{
  "n_layer": 10,
  "d_model": 320,
  "n_head": 5,
  "n_kv_head": 1,
  "head_dim": 64,
  "d_mlp": 832,
  "vocab_size": 2048,
  "activation": "swiglu",
  "norm": "layernorm",
  "norm_place": "pre",
  "norm_eps": 1e-05,
  "positions": "rope",
  "rope_base": 2790.0,
  "rope_fraction": 1.0,
  "qk_norm": false,
  "attn_scale": 0.125,
  "bias": "none",
  "tie_embeddings": false,
  "parallel_block": false,
  "init": "uniform",
  "init_std_qkv": 0.033,
  "init_std_o": 0.0,
  "init_std_up": 0.033,
  "init_std_down": 0.0,
  "optimizer": "adamw",
  "lr": 0.00111,
  "beta1": 0.9,
  "beta2": 0.98,
  "weight_decay": 0.18,
  "lr_head": 0.00646,
  "grad_clip": 2.0,
  "warmup_steps": 423,
  "schedule": "wsd",
  "decay_fraction": 1.0,
  "decay_shape": "linear",
  "final_lr_fraction": 0.0,
  "batch_tokens": 32768,
  "seq_len": 512,
  "doc_mask": true,
  "train_tokens": 171900000,
  "steps": 5246,
  "dataset": "wikipedia_en"
}
MLP neurons of a small language model. Each row is named by its layer, matrix (down: output weights) and neuron, and shows model dimensions 32-127. Each number is 500 + 50 x the weight over its row's rms, rounded and kept within 0 to 999. Numbers have three digits each. A neuron's up and down rows have the sign that makes its largest values positive.
A block is one neuron, or neurons of one layer that tend to fire together. Before each block is what it responds to, as a language model described it from the Wikipedia text at the highest values.

Responds to: Linking words as, was. Mostly the words as and was in biographical and institutional prose, as in as well as, served as, was appointed, plus occasional be, being, during.
L5.down583:549481474566482481541489455545474618517505548485522487495482626537465501499524440443568479520490463503489598486414540425440508451544541588525514532485505447587444411470464572576471557536452452604486492481572463535449424427486503385468478467489465529409528486599475418509528456555423541530

Responds to: Pre-verb adverbs and connectors. Word endings of adverbs (-ly, -ually) and words like also, and, then, never, which come right before a verb or continuation in a narrative clause, e.g. eventually, also, then.
L5.down82:466390437441449440500506453421542519507497456439487492550576540463520496515401486392501495519492466522605420486585560510448443494488508465518529515420388462494515526543470490512492435524424508549479485594477570468605481523512517490409549438546569511505505583696455572463484531473499500574

Responds to: Main verb complete. Past participles and verbs (often the last piece, e.g. -ed) that complete a predicate right before a preposition or adverb: was ordered back, took place on, was held there.
L7.down1:539531454568510519498491536538531569472480529532510511391459486490370427459518524482488555468564546495428543612556486556412599439481424533485432517530432582555491595448452534512567500526488517607517544537436579505536431505524409450477521524513598523441495479373484470502585482434518489502
L7.down46:456478647464576495557486527410578463491496513459474481480576614532510472562547514446516471469489480509519517427448511420391471550578551484463461515505529472414473562502543436539521475561461561521476519530434534543476528456419496516463460403537491357480450501716500494409477551492505527458
L7.down52:525570469493468494562492502555482497523487535505557443481428550544552471488452463450475443521480550513511508335594510470523449480479560547512506429532484481547489480553547420512552489518509447479386476422468425504487534531535439479415415495517419486399487524693548479499530521546607490450
L7.down134:495564557393428602486540554529524507492389498430529565581526560519555460530423513461497551469546557537426478429508502534574544453546454610527575452498526530568502521506544478580456539544450585551480483421505474499423478527445497462522503465514426414558566562576565507578511542464538452534
L7.down176:471548562554520470509583490466463435486511576413530515467447457518550382500526422413432462505508567476480489407507587487464481586542508505595477461490610388516548524492507507585528508467510412451412514539544468453587471502461467568391478472548479478522488413625505554537460437519529497518
L7.down194:504521451531523411550521472422523461602470452498438555504398553466490481487530468552542529504569480432508493422566472389440362507539555424492535479552579563544516535527521546534542510485505495378585547531458505509411469588571498513504430457542428511511550476595409460519515448519503493521
L7.down284:572464547447471495550540421482521555487498552522471447519500437519419478560441518479444484544469524551498498475553521467573568462550544522452468469416539416605563432502519514488539404508597527629497463406529463507504522470497562405490581489475573433577524534430496527590595541422560532524
L7.down316:548464560490473523488623493454469543441454456559490530511492495548522493494467585528524590462415485510469458558588487464445579379482435439410453513536420567601506499471478596547486566482554510489535534440494569506499482551462452491551521476530489528456443498328495424530430407501513550599
L7.down394:552477472533477498520462485452502593464506465537376477480500457485518461509492427574552494545532558513573494481549506481538532516463509457498566517536463542493543475517416493539462506370499510485513532459561468516520567531530454492427610489511493519480485432483539457492510498380507477541
L7.down413:450525439462481538527538564520421516479576477548460518514476566472433480503467464450504507508526455508535550409461475462464488460520559473489546444539494415522541457463445412532539455542517508536570488446510540475486509522516466534490519524550578522522567607643564573457457524433431505508
L7.down444:464511487446529563463536449526520464621481493468538571428497522543553471460515474466481514528538493560525519533486470433498544450556457376499487568511462528420629480475407397435464514419563510537435541509466514470484537490479525501536519523542505554382569538463523480521489522478447509442
L7.down489:525571422544483456594544481507465580490519545509424589576457474489517450492542472522423437490493468524513460501569479520469574470463462582443485484429510577540625479489589504507559567508618494584525514404510518436542432493420484482408643485514508482494479425593523517514504470487471555413
L7.down651:470527512463507501472570592503536438531478580459506522638457537491496530493423568528431490551467511469550449424416624458529483455413520512420536522531512492514536466535550496498633470551570604466489495484534460508495468459556391495449476511551439474477535461587447468514517423568390479505
L7.down676:448518529507550518540546486445505606510430499509475513561461561513521439491546590458524571465478494390491479563517561544517533511485468438475494512511515497510450474457508517534480546479587450495515502468440482454393464488533499600505480544541511528495470486431442463537517455474509529471
L7.down722:574561602378442461492524564481507518551374542365544507535502487542511534485538420469527460494552596383553523442466452367450513509571530488502522499494497539481607498464527511474460475424487515507530480470529548383496479444483478527427501562496525398499582509610618494448399470468587476494
L7.down800:494595463392490469448479484424482560492555581482439522510390565506382513461498436585563462458456437481421527534505399501504473444516528451538556506441469440480444558525518508599558482618492493440452470493492442454483512572528507568461485430489552538441510457425421484388488501561524472501

Responds to: Copular not and adverbs. The word right after is, was, are or were and just before the predicate, mostly not, also adverb-ending pieces (originally, usually, quite) and participles.
L4.down38:536413558491590537493507477437453415579461504522520512580499588483501517488521505546463531560548514419342451589535529554515538565469543484497565511452459507464567443485496497450452533621492442509430495523509484450452441622566551400425445577512512602469405555474604441483462580525397553532
L4.down168:597527541528527524431600604446517581493460466496471467484436701492487526553468426546478428442500442476535511379499482472448517582472548549480504457586522490511496458442500549580477512512533525525439467509492455404510513497532553484522473466492417458498457532661476469563467503475431572478
L4.down309:513614535494475473470541562492529546479419463580550498466531539556518522487485573513552485459491466463468515472508451531478499512526561593526474558481475505567495520464445478405458480486574459531452381463558498498511549510529484448533633462492453476510466445580495518496465549504483515475
L4.down822:519446552511492507471430520441428555473423418452477472488504452524396563538495581448523512460497490411443664491426425450500403582498554481497455460622497570527553471415464449548505512532428481534461497541491521455522511461490447483514497528490550459518506449468559471470473554449435413528

Responds to: Before list item or name. Separators introducing what follows, such as colons after infobox or credits fields, list-item dashes, commas, opening parentheses, and "such as".
L7.down11:459487513543474496428458456433539446494532523550496535491523534439488499472517496517487566547492484561516466323536445514479428477502532569565525605614592477487522579548473529409522510463549519432578451464515451513468532506506460496475461503426488531394602541747572420497430403536486437586
L7.down57:570561487494517507439476552451458449520490440470492430551489536560518591439562512461412584514512433514433491395507512528416411602560572469528542468409490545422498494473506442555503504577487508557487539482493463467433527464546446538536437506476494549441454577633501516464519499596528532341
L7.down59:473485361571426464489481467469460419528549504393431465479456554556469527533465412548449405511539451427498498489476451577480508530495544437573470527523456484562462382487475519561469539533492511443525551508496496425568555550505450505495468511452490541541435548662461438493424584570480554505
L7.down263:502523536511525435542518498516405422567532550562432543500501393559499531498570496463483553447514470534417538296522424474521490466490505466555488507436508485435459505552467477484533465555432477547486476451448533527542472510470409582455508464480576564546507471692539524455550499474510474498
L7.down289:599489564563483493447455561500515436483455520510446517433513481544559481459521510489513529480503532591512477217510520557513530522558462528444450492499518477530501551491475496494406527484470547547537478505499545527422452475496471507509580486528597484493469444853591422426467485497548478571
L7.down361:557533510523457522447604510473418484472487484450395507525471481578442469539525520560448465540490444498582548477455548482432444462417456477557496529561469508437525422544504446645535420563472405420497481433418584483530464568469366475448575548535439536462464527599414561533575439483477503516
L7.down362:532541449457485616493588491411570434573487514534489487476498645522455497469555504441460428553507500601512431511491478536497488488505505522438573593518538499482521531448615463535389578535549435536498394474440451456465509476426496510484524568366467518495492427537409510571502443487438480537
L7.down375:593502479478568548492486468470436439525425430515443566483568599560507518474480455460517500515467459488517481452465538493447480573499512540427520486502548499447543534462506437557568521527449490534443511447542536435484517530437558418492437508414485504472495472735496545472463453562426637495
L7.down399:449572536538410587500442447568519459500470409535591493516543539472506534485458487439485506454451451445470486499492560526454489545463590474542567513461551450487466505444500513458474418544485570495505537429488497502500454476523508493510557475495427410363437462545509522566535463471509512553
L7.down511:526448526516476426555503516516462390521523559490479474528552519554430517500533552566521519476549408477460547424555427561402512576463529465560507550470453487477516446483427554554587519449455506443504443537474546449568532508435438491473456493497494545459502519752503493391440553584526512456
L7.down516:469509538440555455617494572504401524415501471482428464443536535517446556530428534605487514524481496553522484558524506513448530602461452552466553467438503514482518385467462524535584458534436529413464553461553505495441507527488440547445515552519446472519507510426401489543487460446513601483
L7.down542:580503516466416473517496379452472595592521493588523500533544475414502564501490539478522618517475571546455441483492430469531467531552565422493575404463469388433608531450547486544429397556489515393432501552548489504567448495530489521498490517487509406551511597454473529494587500502443544530
L7.down596:482382547539420477541436546441470325537520519440531611481534575560520459535555504513462454460469417493446526500620476576466541505382435499468500433490482506532503480553469470571492535495507474460552511525505564494529502532436504446470541445496538567487449578675558477408424556448546546447
L7.down606:550535596466465544506417472507484617489532499545416463500509578524473530491433503533559531490548533453525477252462510444501471535511520436527513486470486458474435478523500528486528495570485471451418431570433465523523444555553506538511487543479537553534482488754563526480512489483534467473
L7.down661:534491475599588535559497572488582499523519471492520519413533538486458415504539458475411467468493613479510503370486461465562513511482470462484399499589494556513432507543489485560504561598497506574448467510438578566562560445517495508529509490507478452474570437609469515555578487419557525440
L7.down731:487484510466519471382554573514446454442463550511552558447554540460507541538412470484552471588467482558479479395460467511504518505458466459490520499557425495505549503492491474476456571553457547468464454468495559539496507485508542543446530498372522531593442476830523494480462480475506562547

Responds to: Person-role noun endings. Final pieces of nouns naming a person's role or occupation, often before of or in, such as play-er, direc-tor, found-er, compos-er; also team and sister, rarely a $ sign in maths.
L4.down245:433527464498414507490501489540417544543447513492485571476546499468469533522515515513460491515486466483532422591432535572488445495495461567532558443489499497569598528477515472510531512593413576480462573594580513563561496434580539464461489377573442508630519441487592449550481598502484644454
L4.down443:592414475505556455591489496465633490555502475484490491526457513535490521556556472421579496520548479491527492418466524511555556479548531458490534481489568468512517586501456490529462451507488552431523433538456467423546531562479593607421562460503505507446491428587471481443441510455599439506
L4.down505:508444550461500526471548546507541533465544513482518528495527585582496555600567499436523464550505509449484489532518444507455517492495406495558504543484497382507531492557456495511456473587399565504510440580466597424489523493545426500524493336475490480473521428590539492511460572507498466444
L4.down532:433514499515535459566407550569530480555457425531538441477572549469566433537551588493461435488548540527415559436510508500496552536493430532527527481523483558501507515596621435510514507439447452463523543440433450537514467478428470547435483410452566559463550485571498486504472554507527387429

Responds to: Role-assigning "as". The word "as" (also "was", "is") introducing a role or title, mostly in biographies: "served as president", "seen as Reyhan", "is a unit".
L7.down70:504558518473476584453524492477494472490504518468563514518474531451552442518436594431515530544525551499487578404431518555520481570401453523483496428591487491515476589473536371431569452473571483536456480595488424539499490430524516534449461475413465485497574469630571590527526520556525551471
L7.down109:511592615571396522458525538417575496540489520493469545548462604503523478566571455512420473519494511431482482544511466544462505469591533531591573488492524551403584403434422468514493538487481448517433541478502415412488451522490519558550483523463493442597519505567464526527430491591536569399
L7.down239:513463481433497448551481502464519424481520514581484510555474502618440497552463549414510531514403450587446550427536448536525455592569606440487456500389577587498517590385447543653520535553466494493483453539486506482525484573451505558432489526439487468490505559626448504458476430557545482458
L7.down270:476506565575442454401607510490524552456441485482526526550513485506538543545476530465422518546525510566563447602487494421570470475539443500525504539577454453450454558471476479459647465521471559460474431512647485529477548522491511486445454566555491413515385491413536450553432450532482633493
L7.down286:466487465426497452529539534498599436406491585508500550517462570496556521523470480558510570533483540493507463537513443525461538501473524402464478468601450563483531529469592573535454507524520629524581448500490569548466471443517454439448585440407458525500522543544485459522539515441464502525
L7.down290:586498553513394494457509509582480486607494502483455421493514497566497464480430500501476489524460491430450500503565428519541511572458536506426547527574528529461489462507402503519536480471402509578488433519485455497525468489490469473487391471408487489484530493531611463500455568515514542531
L7.down336:428481534469503510482465419573488591460475515502474428544567601532509517482476480478494496491479529500519445254570484451499511526507492466525437491518451529503538504512480490486495472463435566493477528461538481457438473393523531544500510513444530541527464511848500427496440536541462513514
L7.down421:506524471551462531472524505569487552589582458521455469409515553467470566551507468468522476531490485483456487395413479462522507494528449542513623554527605504576535458491379535483588461456563525518526577604590399460538538471527499553524408475533402413472503490638517504552457463602449548618
L7.down506:507573459523526456499491475448536462543552527455553428544472558493492480485495536524513585544543523555487560477465473478576430448470480493409526526461482474511506512513520477505500523570427431456520536512456498344452374606494504610533464525523412557432408532510486437562544485505512475422
L7.down521:522570402417494607477549502527430453519477470546417492509568429566514501529520502523491476502439561564526471437410503441468505459420492453528578434520549518577487445548458471474429530472528516462528513513506515522528509469527537559532575603578449455518404493597444558598521564429431421480
L7.down543:554484492528475485470481474506505504480525493506466409453503615489529502426527455509485508435539499617477442207546472484542490589503479471469474501523477541493563517533536471482508574509513505502473569583505460437474465501520570488476485459464485510525562498817526395435454484508548521490
L7.down564:531477480553523499455598488422461564493485535511355555432511487542489489415592499454517429546482558573503461516485532518506586576480447485615491553538489544535502470579516537502441432471622580524488640542520375461495520524456506480496524534470396460620447497500573537552475435594497549488
L7.down590:529500467476521530472511472518580489654536443496471505521518475512461493520403479483472531512528579540388602539501495493529517492545426576538436543481526470573467434555546525531494521538505389515498488539526603507569530529362510485465542571509529470593501404641547430488538499477517520477
L7.down633:512554460477454596535497534511465418529506434628407456486564528506514521552527560559524482456532532539493537600482493475472531497420498488454472514457434527474461538392461422542599499472498559432462479439565526439464421558554516536488521514458450505572334434445498476511504479474541479533
L7.down658:514547463577596482442558504496459342500484470507474545505565512514475551514540441536498489530587518517510625441451581465507583477534482466453499471541418468536513450448454520506532541511580440465510533546513487464521460502512565430599552470520553490529474497637482514561457514522544504460
L7.down766:630486506539436481459555461545456492455489527504506482447477467497420505444431352557530470437504507519540563569483562475527501417456470475452542559512495576510549502480469451550562481530491506552456526499495451532526527565581554468484547534465548505427500534370531405465623499563528509493

Responds to: Title and subtitle connectors. Colons, dashes and "of"/"as" that introduce what follows, as in subtitle colons ("Hell: The Sequel"), year-list colons ("1930: won"), "depiction of", "described as".
L4.down118:572550435485480469484515453450437479522473525507481622569512490452468535540561479447508409448596506488446412458567484406564446444493521460500522594534505564507475436611546499388496432449452480462534564505514479440492433538441552574409508609382483535530561458582529516375498496452443429516
L4.down294:554605487491449409489600520461470364512489507528585494527461635474476535476503506496571433508533420541453492440529527473548526529473504497540542530469543569472415498543554525485521481513444542410519573565535496491491539562426582522419490458437515552556519428671474497529476514528497409504
L4.down324:560494436437457402498490491450511354535475487485498465558497504566486445522517503476565503497610480428487453385505554532491425514507546508459562505490579449508514473529513558543482479560376528442569566545517514453465490554422513481445526556365411528551520528680470497539508466542516439447
L4.down349:521494535428458472571430508481497506495434513480465512502624565565467496510452428521586545523561460466461548414622504435530492479469429535558549465499614482436522638511535500456501442447487581469506498534511504527503590523441429504465509497384471489550519452658577624528526490545483439499

Responds to: Past participle endings. Final piece of past participles, usually passive after was/is/been/are, e.g. sold, cited, needed, completed, before by/in/to/as.
L4.down186:443494545502507452433531447610621358489556463437541514515582515490528517558523530514516507463494470532490484584539500547458515465544470471541564516452532468548558569483470457532404428438544538526586569461428526350476450429492528500605565614525569463506540465498440480446422527498515549536
L4.down525:555504498472519536623509390472484532508437531591531516496501530480585453537487476420415558451509488540499511580485478519439549490488533524416643459414491416533522525415549506538441508522509521388423493474531583480419521443439394475461502517476461562428509447358536501543464574486490462572
L4.down577:510489481552500455604528548600504674569546504487533570432471592529494529448505595532437495421505586520490505545543484488535519520446412525530506532458443542521574405580527515499523530441551413454425490487462475492428491491449597404456502477478460500465503477472476500413585566473467472523
L4.down753:502416401526534456518506450544559515508569463529489553515577527571456520521528550615512443472479483441511562377513578527415423386581483431518483439521506528477527566625524492504396493492526562628489498515413517455511449482619378484563491504546575495471612485607376533518533456541585472456

Responds to: Clause-continuing punctuation. Commas, semicolons and similar connectors ending a clause or list item mid-sentence, before and, but, which or another item, e.g. "power struggle;", "Pavarotti,".
L5.down168:601491542465458455530438533522486436521542446460437529551496573524521589459522469542448480497602485490508488372509460501455477586496552496498555506561479475532459419556494503448519467498536481518449450555508587502491542454530540537481532517413484578421483497663473515457411507525517542525

Responds to: Role-noun endings. Final pieces of occupation or role nouns in biographical "X is a [nationality] ___" openings, like politic-ian, football-er, pian-ist; weaker on nouns like village, daughter, man.
L5.down165:521594488486453614462393522429494520469538521471543533446418541419493504573564539500537496486488485589411450431544536460476447436525493533527493544593513525501543574463540546528400546488549524426504562577503527498492412642446468480517526512450485605491488545522494457598511441475505520502

Responds to: Word-final pieces, esp. "We". Final piece of a word split into tokens, strongest on the e of a clause-initial "We" (W|e can, w|e had), also do|es, giv|es, j|ust, S|et.
L4.down114:567529516487414459570478433500527432524527480524544477418452517540543528535462447496479425417451475510537504511599459470527499568444566475582459449527505563504492564524568451444601487465428527484468519506532482553445527481466478457545595451508380515543539429535475553435442536482503564406
L4.down348:534460479514493459543484546489508569551552537528550476463469501479607485535385498464525547388543519513604504450467398478573526545495510400492567501538459558465463452511495489469513544527460453454544507531533443593459564472467577478416532534510444443399457459427598480572497584503520556524
L4.down365:633417497530519434515601535502489498455510513544469533530431532487522545416510466443513432405501433499495543432515452504510493458617477477491498542513466501467388494431471561526509512541499439454385550490464437461515481417567457483479544502603537529509376594647577511473514480557435474541
L4.down653:554438487455457453505540513570465532515469505369472513464539521491508524404524444537497498586493585432492537307524474454461501546535468509452529561574519580500456585436485546485614460495458531501523571457547422510443507503451420561462514513532472470495454435639544450488509510542534475479

Responds to: Clause subject before verb. Subject pronouns and relative who opening a clause just before its verb, as in they feed, he was, who purchased; also mid-word fragments of capitalized names like H-ain-es.
L7.down16:457456372443558579495585451535461554389467535573485475522531504498475431507481519496465523456500496540616558501487538438436461471411538560477476567509448498408564480487516587441528610565446537452471585529455465556514488465482494530467520552524474533413507468457548550482462455502427495421
L7.down29:562540458453479472463415517500490628549413565543471563500453462410507524513535454485445497503546495525530523589429554568534471462507478509494515409537495542480495513542556468450562454528449497467433454525409499541519511472471489549473560546531416534552523441373578553478544540462540560465
L7.down87:512535461397522530489528532431512450467480513492474501547496554427483509437492506425500425538500428487544481474407465432455482447548521509640568444467465483428557428535534457545568450454522544405489556429405498477457520511477539418483540576453447477477517508508477546533541510546520420500
L7.down99:503503517487475497481625490469440513470461459484563463576558585550476563440533503507487439488419466460467460542531455475507542555548476496489467486485452543512542504529458372490512442506463538513430460484536535570551533462464498557527517447433521579576407482633678540522492492370614535529
L7.down145:555468521506502584488523542533442631548568528448448497499482647502448513566503507553500448542525472505488514351438469559522442479498456510478496591577498536443508403585521449521435475581488509494530521566497475465501436495494440468461501487495390487565512464612541515564534495457500505539
L7.down255:465487463497488437371546491521444539464494554508598513509401565575535567478550543465455481460539566539553586298514486424507522421483492509420463550509493445567526486467555522510515509461486585473467461552493470569555460544448482463408531548535482423486427449644483449498489424572403480468
L7.down311:663489511520584518511527462556507643484503510404517476453545467533447503496520486486568472579441424453575584516449465436494401485433470509527580598475522632352501520421550500556441527523474466492421458576512454476460463403603399517476593646462493512436540506516543501456605514481589490484
L7.down332:432476527493465449524438400457522475413465522507529560448527519544602573453509482478486420582473559527450473428509444439513494621474478524583478488479512446474578491536521611516514510556520495517497440550572502474547460422588536531494559530496484512514541476606443492541454502499479483480
L7.down340:531418472520433457504539459485475521492455445441503477551541646531436609439595407499559461491472396428476499286481504380533590558563483499583502523505516527433527552549521518516410479532521495468465501480494535509468444605587441496547503581485444506527554493682495555539503555475467473494
L7.down385:523462485497489542453515541515477546522534488497495470517550572583384427546502553544446490571514472448593518370538386534467478510488466466441584620587521554437485398470492444556462524517513493488512493441436489499558500499458473422461515494475508510464460603604472499521559511516487589476
L7.down448:526458561473514542382591538520497479574414522548500493517502498537399453486549489592523547431485487547586417661508513529462479470469447511486541535419487506452493473439470463531510471512407507493541452451417496507436490608474384541455480589567462458512520568413569503531596541436565532471
L7.down458:468524511494403507457436480488450534522458544540524448585542578497490613461468525435562477570523419607536458454508498439473526567426528530390534529487492527465450517510514539425445512477406501436437567537424569450461486554541514413411446528495495500501431458447474519513505581477490587413
L7.down664:542498385557575530562483542541515509550527454518500503573522615515527386505438501442549475507547478446543515450420435480457494457522595499492513534521463476579477519463498488542461480447546574532510486514496504492489507501481547569497403502415606434494434484512401465412445491615489517564
L7.down706:527470458487507500461460474531592563460479402485481561526636512463441529539525508533566473507437439507493492553473469513486517544454466448516533504494542491510487513526460466444544545506427540447551377432497500518561522422514560486553419464413454420587555484486523522456539518567500513514
L7.down758:515531553444546581481459498540478525534487448493533540571584433558463516484467428535450482493442507425553464519500486407446501427435464456446441577510474565524522345420492422524547514481498480593562479405481469483421492527491536408561545482545398481524429519458482499515506511404608508482
L7.down759:499480478526536448481508467480587459543557529435598428507581462560468536494533471556515481447486503496522412511411510472441563573561572509585466512547655535490513442437451596496409496524466504481533529586505419408554509601559384503392452551469473488522508433493506536553546477479432534457

Responds to: Passive past participles. Past participles after was/were/been in passive clauses, especially "released" for albums and singles, also presented, survived, held.
L5.down580:435540487554529553475503534476459485442505526522406581497601499494464541457559485580455482433498595529482581476412590572463479548533527488573476505554598489582529485491525432520462469473517550526517504449451502465448479500386485492532581520409547451537538477575483515450479422464534455561

Responds to: Subject-ending word pieces. Final piece of a multi-token word or relative pronoun ending a subject just before its verb, e.g. cann-ot be, pl-ants were, which are.
L5.down541:508473515486478515453528503398492562412459504511359443547512513513435576474481480443511520534484490502557515391522440484491533473544516461595533498491445547470481524532522549511415430451515460467482476501451469401453478498443533476505469506561550502562443576622534593463492462487407474567

Responds to: Plural noun endings. Word-final plural suffixes on nouns (-es, -s, -ers, -ies, -ations), usually before of, and, in, or are: courses, cities, co-founders.
L4.down67:476496525541489560457490411542519501469544489468479635498511542482507507536575527465437395549486461481572464404444542476496481471521444503575496440491490480496550535516515495524475530545540501393463445484575495570605428512489502494493618489548387492521495557603501411511521573473472595493
L4.down216:523507462539412439528493453539450569559523603528488411462532498546433570563484507484459467558563471500485491525584547470577461488566570443509484453493447447405480508581523528512416507584434496495452472528430498495533515437522517492449490438510597492574508561566498584444459486555437545477
L4.down252:458474475452551505450493483531443334544494557536434507576564476481508531497501449518534491509508496478454449387579578483484490613467602569463541517479472496429562501559516521434459422493469487422544540447569530559495547549504487519399490544457463483559526532671548533493504437557487493485
L4.down575:495438490499443485510508446467499505505500490570429540493563490449429501473463483508599588584407427454485536427460447542555481490570630392497483451555420549450495508542577508401406453525483467487547557439500504512475503437488574561496610542466543565492433564581508540417486531463486520541

Responds to: Plural subject endings. Plural noun endings like -s, -ers, -ies, and relative pronouns who/which/that, when they head a subject before a verb such as are or have.
L7.down2:523480478530459500442632417477515455532429549525543472500552604601454509495543432480517429543478419563554561527527482478527486541499540458558478634552369501489459532445483516605450476465531576478461493508553471530563451511549496492540464502512482482494536451520533576421494442489585606610
L7.down92:559463549524463520533505497409467479539471430501454365453557477641410517559583458433520502491488554436534486433490410468548480522455491501524542525508449496481479389449492533507442563495394491518423433460476504465546556468526559539487499464560507498470524486595477471470464480465533453474
L7.down166:482517563489485512422493444529511505525459522502515463539469554518583505561510468471500442475568582454562486450451397371488513452473627561515518393440573499559467575521565443515495417534562469495485441434545522519486583495503518488493550567457538471433455525547551490493444564449503414509
L7.down234:517443485495469561465559435578429523541490536490497473489587396509416543428516510450622522464590516398626483441490524412564505469514463494451507553563395546480610562428500518493431524535494488518505533499383525503480481612576518526526508474468560504458538448542558557510474493461511430525
L7.down309:545435453427541556438531480508491541415520461442550540527549488472548591493478394417499514516505608482468564351504457479506401467527433510539436455574425504541389597494506475511437455504501526499545495519643456505458505466527437509447484517427538499479435532588562453441484507526515430546
L7.down353:524523442574458492441560540503493500431542464565415533527540634496402524540483443520503462523465483557527528552517521473513411517527541444542445521500546495493495509561519441538472487552447512467507487439529548592476450529456486451475464499388493508566492543576549435568526497421485480550
L7.down387:578458517534483493470509523442447546493473459510435492552523473479595569486517493482520470535505507456508485338454485494530518461428495497515498565500516474514462408571480507322515507500559527517448468481556503527576502491483530520572490571521480511422539491778522458478523580502515500515
L7.down425:479509517541535413448563549564467341477471538424540439588507470523467504510560437544662456532427515496495499348564533472480496483481530549560585495511423452523474484485477506503487540552509448516538492515540507393499472471556480405541563556463420491500497459637496524481441492465558476562
L7.down470:503518455436504508503516513532439549470515524463498369519541475536517463447516505518482544521520478534510453559548470581541544610514473579516513569477496554418419437580460517447515445449478558533466450472472564494508475522515521440456542437425449498461521555397478535564461572517495469498
L7.down503:512502495474473500491541467412548483532523510403464494488581496589422488456509437476577435521488511468437542396473537429441477547611546492491489442487494538543526520443486460559377457489556540545447442445499546561449608528586575512506475477427450384501440438600575605443518538412613549475
L7.down535:483509473452515600498470512446611479517525537517578436526495528510414530505560604565509455552500422536520508542546519505475535641501549594486522470505487542484535515494516463487550575476471516456517509428495458528505530432467421454548452509496496525481447561594523482455440579606497438479
L7.down608:413480547539436524573456454488596550552411531530441501483571557570471412498542451538435493471531472498536473266576500496475459525559484483506510421446575486531505457504526501493480470486484519506536525502490510464477517514516438537496534483491615510527555554710422501456533401475510466511
L7.down648:503577522349553451491464420490475610541523430468383441560424474477505511481425406497539497488543508445538516411531542513420482479576452496492547446473455517437538507586502521550545493657539502397539574511570488429470524555447426472504465433468487529465439473536547496488431487479444482507
L7.down715:488625439427598446488467641466454584485583583435479469437510459480470498528488447569446584511596536482587516483465373524541495519485495467435481505583534529472484511545516473589434472381540459473459468457532544413470442480470531526506503489517500481586460491584429454482523513497533429471
L7.down728:545490402476464517490557476624525451447484563491505515518527583566480497505587477550469419509493449395461501550553552471440507493487541471573557453448439441495518462481455481583382487494584465485457465517459449363499518414541478499428560521521436484557557473603445481530497469511433450475
L7.down824:438511378503486477512523465462481423483538470504512568494518570527522495521492502530544489503580464443499527375492461505436508476475490466440530463461519511450542378475461535508544484445493605475450431472546500504528491484487497434479486519556495491470607443672510498416536577484495520385

Responds to: Occupation noun endings. Final word-piece completing a person's job or role title, like manag-er, histor-ian, psycholog-ist, direc-tor, often just before a name or "of".
L7.down28:545523494520504570555478521544400490499410488493514474480533551544579419470502495529606483442481535536461568453436509497378483419544491443445485502608524543524472446486470551567439503407549522492474520536481476462521558570461584451424475495487572623547415509478550631519548537506610504514
L7.down211:458548575440456464475439535453524535449543504539557510488479531587508514558395545503469480510458546513503560428500473456517411540548564435538598515511474524499415461456540445444555456455535524393499508551510567421482451519447408549491561498505468536470567518598541496524587490505531454529
L7.down252:498506462450513521381472585443511520445537401459586484548474503474543522515464515548466528585464421529527459448562514490494505595488541453433577464542433515506569410508484450488489571418410536486568489496451549568536524470550464472516440521528511521485536467506545490484418490575490556533
L7.down277:492453448575574566478558463505516539498549533496454538512534504540437449477613642605537478487532543481422609472556483523432454539460492560479450545589379558582480539398515493536450519471503513538530525493510489493477499527441533451563528564446515451562461522529479500511526473390495462481
L7.down281:536461541511470536474521391466499693487424446421454546498534584502459558403526562546521512534486507478488483259553550549517473553477472519478482509614466499491539596477495544463492533447459502481475482473493470550532474465535516471543503463523517485503503558596576557548509487541476507516
L7.down300:520458489523495459513539604436406522523502396556463464493562556523563515507494502488530533475508488362530484409511442572453420472407527541510653483486507436577525460459553462517452529410404486507511458556471557500461523484537452497436558545432452506471470510517513551458427488543516445467
L7.down364:524521482502506522471548505582505399531531465511458520491520455545391440542438538519523504495499450493481516464396455469479570510476439437471553465467500468602513475473490519606511491479528610531556537422490585474543594611422601455482532552554537540534471512559539568567446480429550475548
L7.down386:459508524520433465468485513515475442489461530494508511578586486575486463535488506566462542499542479504499425335492490519541460521444556543482572472503541496480487447536545520568562467530522573451512471513503494552478517453500493613531471473435470454425508455660561557536458485572564496430
L7.down436:548485458596501543530527515520457477556450468426473425561475590514550533447534584482529428555459465479429503510580380525443526565549537490456585535494485483605461592467601541439507487496455536433502502534527552452560573484492439459557503515508399597479471540550528514462449544570536529507
L7.down491:561515474519597561552509529519443440542557517446479530393460515580492573447503500496540565458530397485548545567457446565421595527502609497461468487489475527483408481514450560529443564455467401503541522470498588480649510500433552444501478545500510525605568514529443529477545510444467470503
L7.down505:406591470425509440494498488399525578469570467522455512454496558573476604449535554499469516469483552469499519458482483528483539523489458442431565534468414546440451404429527445592532472512519490520465530490437457610419510521450485451545502430615455572498426454432559545460459520607452559523
L7.down512:522485483528582572528502509523475443516489465433522489419513524475496499504462514471513470482486432554607550489558518465498491552548483395533589495494472565534471473440463446471432486418474478484521538463431433493511551448358613551495483447413574474509450489553522469569567498484652497487
L7.down678:436491494560477538554436426615512549461561506484467460440478517513500510468503552464497465421461491486490524564517478436447482398441523532570514449464522442501524495509459466481519510411484488444579445567469390494565385540487486464553446610577657504555494487412430498584381556468493585510
L7.down762:482520533517464473495479518567523492448555453543474522508499656553574507462465491472482548500565516392545463351531483483460473550570509468538503445494546510475567432470508556531483521465495586457451511398495533491435644522433506467528436454485488537468450441694449505452386471562565509436
L7.down783:522504496459514508576422581537605417531542469545529532462463443463422577494508532533496489492439377435498524478516513502533590522457455420429536580529456611527530397435500491548511538549552560647562500536506465554461434620508502472626488520574477551431513498518474417438457495475489442521
L7.down817:581571558510487526470523542552448400618572492514525415504456500470581461520443552536500534520519468501487499354485445481533586418532536527539541474526451571543511376481586460538440440572508574544521475469466453611508441526510524520505401488481416526510528485707498506473555512535554453582